Part of a small language model's weights.
Size: 26 layers, width 192, 4 heads of 64, MLP 384 SwiGLU, vocabulary 1624, 11.2M parameters.
Architecture: rotary positions, no biases in attention or MLP, tied embeddings.
Training: 172M tokens, 5234 steps.
MLP neurons of a small language model. Each row is named by its layer, matrix (gate and up: input weights; down: output weights) and neuron, and shows model dimensions 0-95. Each number is 128 + 32 x the weight over its row's rms, rounded and kept within 0 to 255. Numbers have three digits each. A neuron's up and down rows have the sign that makes its largest values positive.
After each neuron's rows, "fires in" lists the words (lower case) most often at its 100 highest values on Wikipedia text that the model never trained on; "fires on" lists the tokens most often at its 100 highest values on Wikipedia text that the model never trained on.

L18.gate171:100075124125185156091132124115127115119127069153111088091152094104138130092072116082155088132173144122090174151139148130132182138158118092178174142106056122116146092102149107126121143109102098124126175208071105201080110125118103097107150178000108119131142178100155129107097132174108133166
L18.up171:191153125151141121080145158170107063093185089154146116174250168115126059148146142094130133145138124142102137126101136146130186102089118086177129141138091120144127037068093126063201056150171144129183107083157138148138121142104116138128161126083109137160088136145114123095115201095120085150
L18.down171:136127140112123181140167131134146124151059089171117161134101120137139164114127069064096170130116123162138084142150138104110067109188067135137133132184101149068157116146130126145114168127083123140068130184118131158132121108095094063120134115112168136150180131057174167144147050151109145120
fires in: "with", "by", "of", "within", "has"
fires on: " with", " by", " of", " has"

L6.gate70:110132132154119206147132160182132128125087125122139130149131075178115108063164123092126179178190086095098100074153179122099085094108161143143137070073137126114128117172114171117123156130080098138105174130170128132148151126150135152101108120159164091123076159173145181181156138084115105165
L6.up70:157168108172095145226132112181188092141106163134154156161144068134080111125105141162158138112131129130202080141129138100149108097128094174119178157106124175105171149174158142113158107128083110127143139089166177081138078138141082141072133094085144102078109127192156147123120120150123109172
L6.down70:183120181080120135144139114181160186109155151073094131145139123149128086160145083184135055107132121105176080143149118169092085129165095104143138148130132155122129090140137126108168144134159144137140174132147144140198044133109182063069125084120149151097096142109154126098178103117091177096
fires in: "the", "they"
fires on: " The", "The"

L16.gate186:125195188106192049157132154117077134100135097124166098154143125096172045070100139142113181139120092121128161166088159161182114175107131168056144097118165097144160100114144114126139201105110108097108136155129103130099107175145106131105112121096116136105100077127172084143103148103130092113
L16.up186:120172077107127130105164118122095163082118116112123109076159127116129106079167160147140169074105090145115152152131208149149153057123086097113119127107142155139141147076094114140140146086136158132072137108135099149096069145190124165157085193076193092133161144133125140144152146061131114117
L16.down186:170138168118170098150127056132112096122093129117176083113122191112130112156112129148171139168149075075150094115046112136131132134156157150152139147124111142116161081123155108097135160129076125108161111144151147071122122145078114140156182070211125139151145168167211116115153087186118155100
fires in: "from", "to", "while"
fires on: " from", " to", "ile"

L11.gate116:154134156144139148163079157120098094110123113145118155127120148028172146103115167088122117111172055197131117148140184150199133172135086098122115161104150121147090110148119133152171173105126151144163144126170127119113184147120070115100177170119143182187152166169156138135131143164115135137
L11.up116:173116069158153113097147151112155169138078044139126093109153192179156074166133172127153146135125158152141117125151122097150107170092107206089120082136106109157171143085132084158121150187139144084079100125110137098108162170110114108136122147152130137188119117133167091143113101107169092156
L11.down116:163090128206162157164146139109173112103189093151111088143099151110093129140112139185152121170181149118163154109219123158082153118087142156127099166128147097152144110020123104064133165150130150160156158123135135144118176169154122099094133138082121116206099094175174120151116125098167116160
fires in: "but", "when", "although", "while", "just"
fires on: "ough", " but", "ust", "hen", "ile", "ith"

L2.gate191:117157145195143161127186135133146091250138167096128119162141087079157183116119167063126110129127122101061082080121096163105159124181110109152157096127166089077184122162112096120155137121071190103172098163080153129158128135094164127185094103113160158129122107155111176147128190167079131128
L2.up191:138091109161140171106136147119084115164152089143144196129132098081145136100202095169149068163134143107111117126147167135170131133161116099179073142158158079071140078197141089102113122147117135196093154131102129110069106151129111132164121123151202105106174084217103161133157136123129109137
L2.down191:137145156129147199130190143103145118138109129130126149161117094118143135099151143099096041155097126082120096143104097190161134140183092140212104127140137085065117086190117136107104133121134168167159137087088128122070097176127157167150085196138172129129154143213124117105091162193061122164
fires in: "he", "it", "heart"
fires on: " He", " It"

L15.gate246:080140186164152124167091119105195140093158135149117095104110091140122182100130104138099129146134117140151179098125161180157099148083094102108171124139102116178157078161193136102105151118074098157169134175129090103089147162097165146141167126094111117148135154105134170117119082098140080142
L15.up246:093149162123132156122152132147148177141116146145156102107137127077137122108091128192147118153100058145065125170110118142114160092148155178092110126098124119160148122154110130074152187095098122101169135120097133098121110126146175128083130096136149126073143192118151111095105182015157154152
L15.down246:098128136156148113193141110193113081167164156119137096122096105148146118152177145097124141085116087169116128137116110128173054144094103172154155139129141138120133076140123096175118113104117123150144142171156103161139095097084161168176091151155106116114097152215084148151142150126120106095
fires in: "by", "to", "against", "from"
fires on: " by", " to", "st", "ing", " from"

L2.gate224:159169117131162153110164139119104198127128114144102088158143119104110079146147125093134127110149130141112136143096210149104088124110191122119103115140098105149155102109130131170123191128083199141128144093115112135146132105167090165132129113150131131169163107182130167167141177202104076130
L2.up224:200106119118134117161155155091079152145140149121130120155116113109145075123120143101100149162173135060100166135081185143120146148099156135106139169124110058080161140114142104128090176143089183130171154093121088140143165109128138158156126156114166117169134121134148164133118179179138096118
L2.down224:103082168076128144178117073086145112119100126142104119110087080142151096143155163148100109152071167071151091136026082206141126124102161112110119099109054089075185115106132074138123179119124160116167079149140106094112094090145200112124121149139167111144135174176140142093118109166160104119
fires in: "he"
fires on: " He", " he"

L7.gate13:096108128119198165139168142143111135153048165150076094125130086118153122108115079094176113114105097107121085123121166143171157163147067161117161117087126110184133107141117094107098132155089143158095094150104086054152097099122093144168152096122118180154120113147129111120148149125137117123
L7.up13:148105107137169209124156202088134142117090123109145125180117125114121124190156132152126078100107074149119083125073182098072173135138116170156129139127113116161154113120165171135136102140097131197108130139098081158103137080121137175131172149161132123142162103105135116178167157128090141133
L7.down13:106073162151194154131121107161156178159117121116131124115135118096104118208095169078129126087102078083178140167122142092193091110119095198159145182102144100131090101139203100107129128146099158121121131168117059118119085089123134130138120100154133161151106135184105102127115125092165106136
fires in: "it", "data", "mike"
fires on: " It", "at", "t", "ike", " it"

L14.gate47:092158146110175113110090116128123129126109136106147137146142176143151054117111139107140174175177069124085085095080133097140143082076158095066132102166160161163009136124099100104124172190064189132113172110115114130119154130135194133161120126112151130080180127137187184127132105143116135071
L14.up47:112138078107111177082122137120121118163141175133084065142120174118162130067134110114121053093161114131141120155120108168109116124101167175152108128178164175141117185065085152111105125159111125127070121143091146115100109177078131117161144155048088048113120085180110111131123138115158131104
L14.down47:151125051086159174093116093118167135110141126153135108080105101136134149137132118103120080132115163140133116122123098106199177111076161147105137093131115118091164078140081142142146068089056089121151116076146114094201100142083123070077098126195097063102043092119131092119126124121093140106
fires in: "men", "women", "queen", "woman", "moment"
fires on: "en", "omen", "us", "om"

L8.gate113:152186157135101148115066135131063166142159139151170103104123150163133111144156149117077138130146124096123084126142176173145114098198177134118145102140177091091136135107095082145185156115147102101112119116155160105101097155127078136143123139116150062082110186127127098109105095138102097158
L8.up113:108148118101167070146124124115061104168116138128173095185135206167198110112139119147077137154175060097092150164166091152189039170135167121114188059089126114124128134124112132094142183120136150112163134125120153074178107123090109141115056154140155117119145154130117157098165126129110148094
L8.down113:064064091111136110153125096138122150122078114123178094145144120136119153122123139144160189138132080108135181115111041121121167203089090083120184113089113090139109113111163186110110178143143109116188103061070154115126122163123096172121124146187077145157115183148135101092189101164140094129
fires in: "they", "than", "mother", "about", "moment"
fires on: "other", " they", " than", "ow", " about", "om"

L15.gate346:116151160148125149162108171237107099098068136153132134077055134140135113095102179131126118136153159171079146117113139141192086148142091120133099129097115071120107091057157127109126161180102188102143174148159089139099142095108116112165172137060117140107164188161185120155116098128133088130
L15.up346:140117099151132114133087176161132080114096104186098100150183109135086127139094179118099184101140130148156164144180129080072114164121128149173190138131128125119116139141139086103121135043159083147152085132168153100199137151149148190145115129145122133097122128105120135083096184124125097184
L15.down346:134103118144189136131130091128136088111127076174061135045103165189117104135082111079143154147146125085111132155163134127154176098084125173185111128082176172158167124099128129179156199143109171081143169165172108113120160146102126119094136131091126095161116099053121123142127144154088147176
fires in: "of", "has", "have", "having", "since", "had"
fires on: " of", " has", " have", "ing", "ince", " had"

L15.gate320:153139096110146088128178102127132108136177105123130050139149135122104159079115122118137105109124163131086057146131124169101119080123150101152104057111196147069102058153122171079151168118078130136117134158101116145059147131132054104105161095138180155106099116095115192169109091143107126091
L15.up320:118189084130097119123098093133121101167238185082107145159131161117057152102163098146173121126197160142100154149128083154164106081131068092075162105105139113088184108206170141110102094136091107131169085086172133164124125109140096136138136180104140137147110157091145123073069115114122190147
L15.down320:127123098116115166124112130153123168156140140084112174121075146150092108127177089182083081143122071135096152146106119111153129151108160090127135129131146128065139142119165151085104079165143105123099148134131171128180075147091140128088146115149150065081125086125157131106162157130089201066
fires in: "the"
fires on: " the", " The"

L15.gate53:072110196205115159155117114154084138157144150129114129097110135128094085093164069143106110100118071140104139185131165109066138118154124109163086117103138151160084134128146136103102194136148164129128117104101098081124132142092108173170169125124121183151090119111121151104100174196069106146
L15.up53:163158134149083148155092186093063186106119143129080109116139036114171129125136127138126090119162138119046191108129125173073162147169132140136194128132104138153127085141094092093087191110163076117108095089083183079095179127078062134133125162110201144104120102114137112120098095161127097131
L15.down53:163122106196103138101096141149134163141139131087060134158040106112140146144079133121095109093135096093155177144098101106152118121141174188141156131099142172145104165118145125068139121074178102120050058189087114152133099122129097167118073169150150142139165131094128103137155133187146125152
fires in: "research", "announced", "source", "performance", "match", "commerce"
fires on: "ear", "our", "oun", "man", "at"

L6.gate21:150103164148095136082143151126173111110134081172126141145085181143127143132134146146154160063152120142161213124169177149110072121152139112132120100128102113175133093112115150177157123210091146120116146145166121107115156131125158121111129136185184153137164131154206156109099197176144117122
L6.up21:160153109165158101140121129144182097166131095115119181191138140147177113118084153146089102147141108097136181110085154171132128151085141139072107105101127127106152128161215100169147128124151099136155117141100095172171117161114161090163150125139130156188111172155205068190096111143082122148
L6.down21:133116121137149175122129095146206077188174133149183134127100081107139099167101157138099137123165084101099139122098148168124164227137152169135096097155171097127120107111157100167105186154135076099129103086096136099127144098131141141145122144100162107123159180130098108139097125103133134158
fires in: "but", "although", "who", "after"
fires on: " but", "ough", " who", "fter", "use"

L8.gate234:131070086146198119093095122182139091144137121089123149152137202122135118107099088079133041125151129089169128153124107125144098126137101101197086087123112096119076069120144086074139142120086139151141186067102123130133113117098095173131125146156146122142096136079152169082137134127093106142
L8.up234:128112109108154125121088101145113105118120131104103096139162194115118156131037081088153043138171103081158159163098071134160116135116158114165124074133132140083079084154119116075139154099121108160135151119160177112119154156143100133152111182121135126182129132091138178165177114140140091141
L8.down234:125095108073130165127157094131112173148169140121089144118162144157116124139131119100131103120170151171098162165107087155151154135150134146148144062158117144107085115114147162156127098141145141192121122075138153107146083113175086108150147175129132136159127087133177118167132128166216158063
fires in: "my", "women", "any", "via", "men"
fires on: "y", "omen", "en", "ia", "ate"

L7.gate120:058090167124126172097112122112132126165116121136138095176151139081150117096079200155156121163153145089096092150114164134139144127179103137095133127176105090144110137098111150128145110111165141109162108108157086096173158126164116150157151171108133163144158097088137151144108098136119139104
L7.up120:113102160152111132123147170149078166117091078099147173137105160147064153139144162088134102141108095124116109198122142139079160147158162181099133123120135141152096141096068099119126149180117090131086128091109063099157095100149160067094120175134156069134176124122099133117101133160134204140
L7.down120:162104123115068156097121104114102112075082104135090123178110122135130153163068127106111114120114070134135166204095142101156079149136116171088104126108104145135099150184046113119150150175119111137097103103158071115099138153127112133097200145122153101110151080133166140117166180180148171064
fires in: "women", "people", "personal", "men", "personnel", "organic"
fires on: " pe", "omen", "erson", "gan", "ter", "en"

L12.gate365:134159138195091180103145183135143128078107072112145146140198093165152116114151133095095130157162158107140153146109133120191143144123137102161056124154125197158102079114058146127137157142161116125103132079113074130111137147138168110131141123127091153117147112130157104133129142041084068148
L12.up365:129146112141092168102091143135059083101079157190114137150103173127103120114135126109154102131119124138101175169128201106092123121152124128127154117124125168129108127150136104126126083142087123128131128131096123144105151131140154118118123142093155139143212086137098136080146164087144239155
L12.down365:094084068119135084151135085129112148138077080152137088202128152118102108156131087166102172176146136156117177066140070136183136161102152092113096186145105139156075121071082135180138176112091154111056179168134116126174102150145147115141142133101123127161156084135081080151114109125139127150
fires in: "men", "women", "member", "murder", "culture"
fires on: "en", "omen", "ember", "ur", "ure", "un"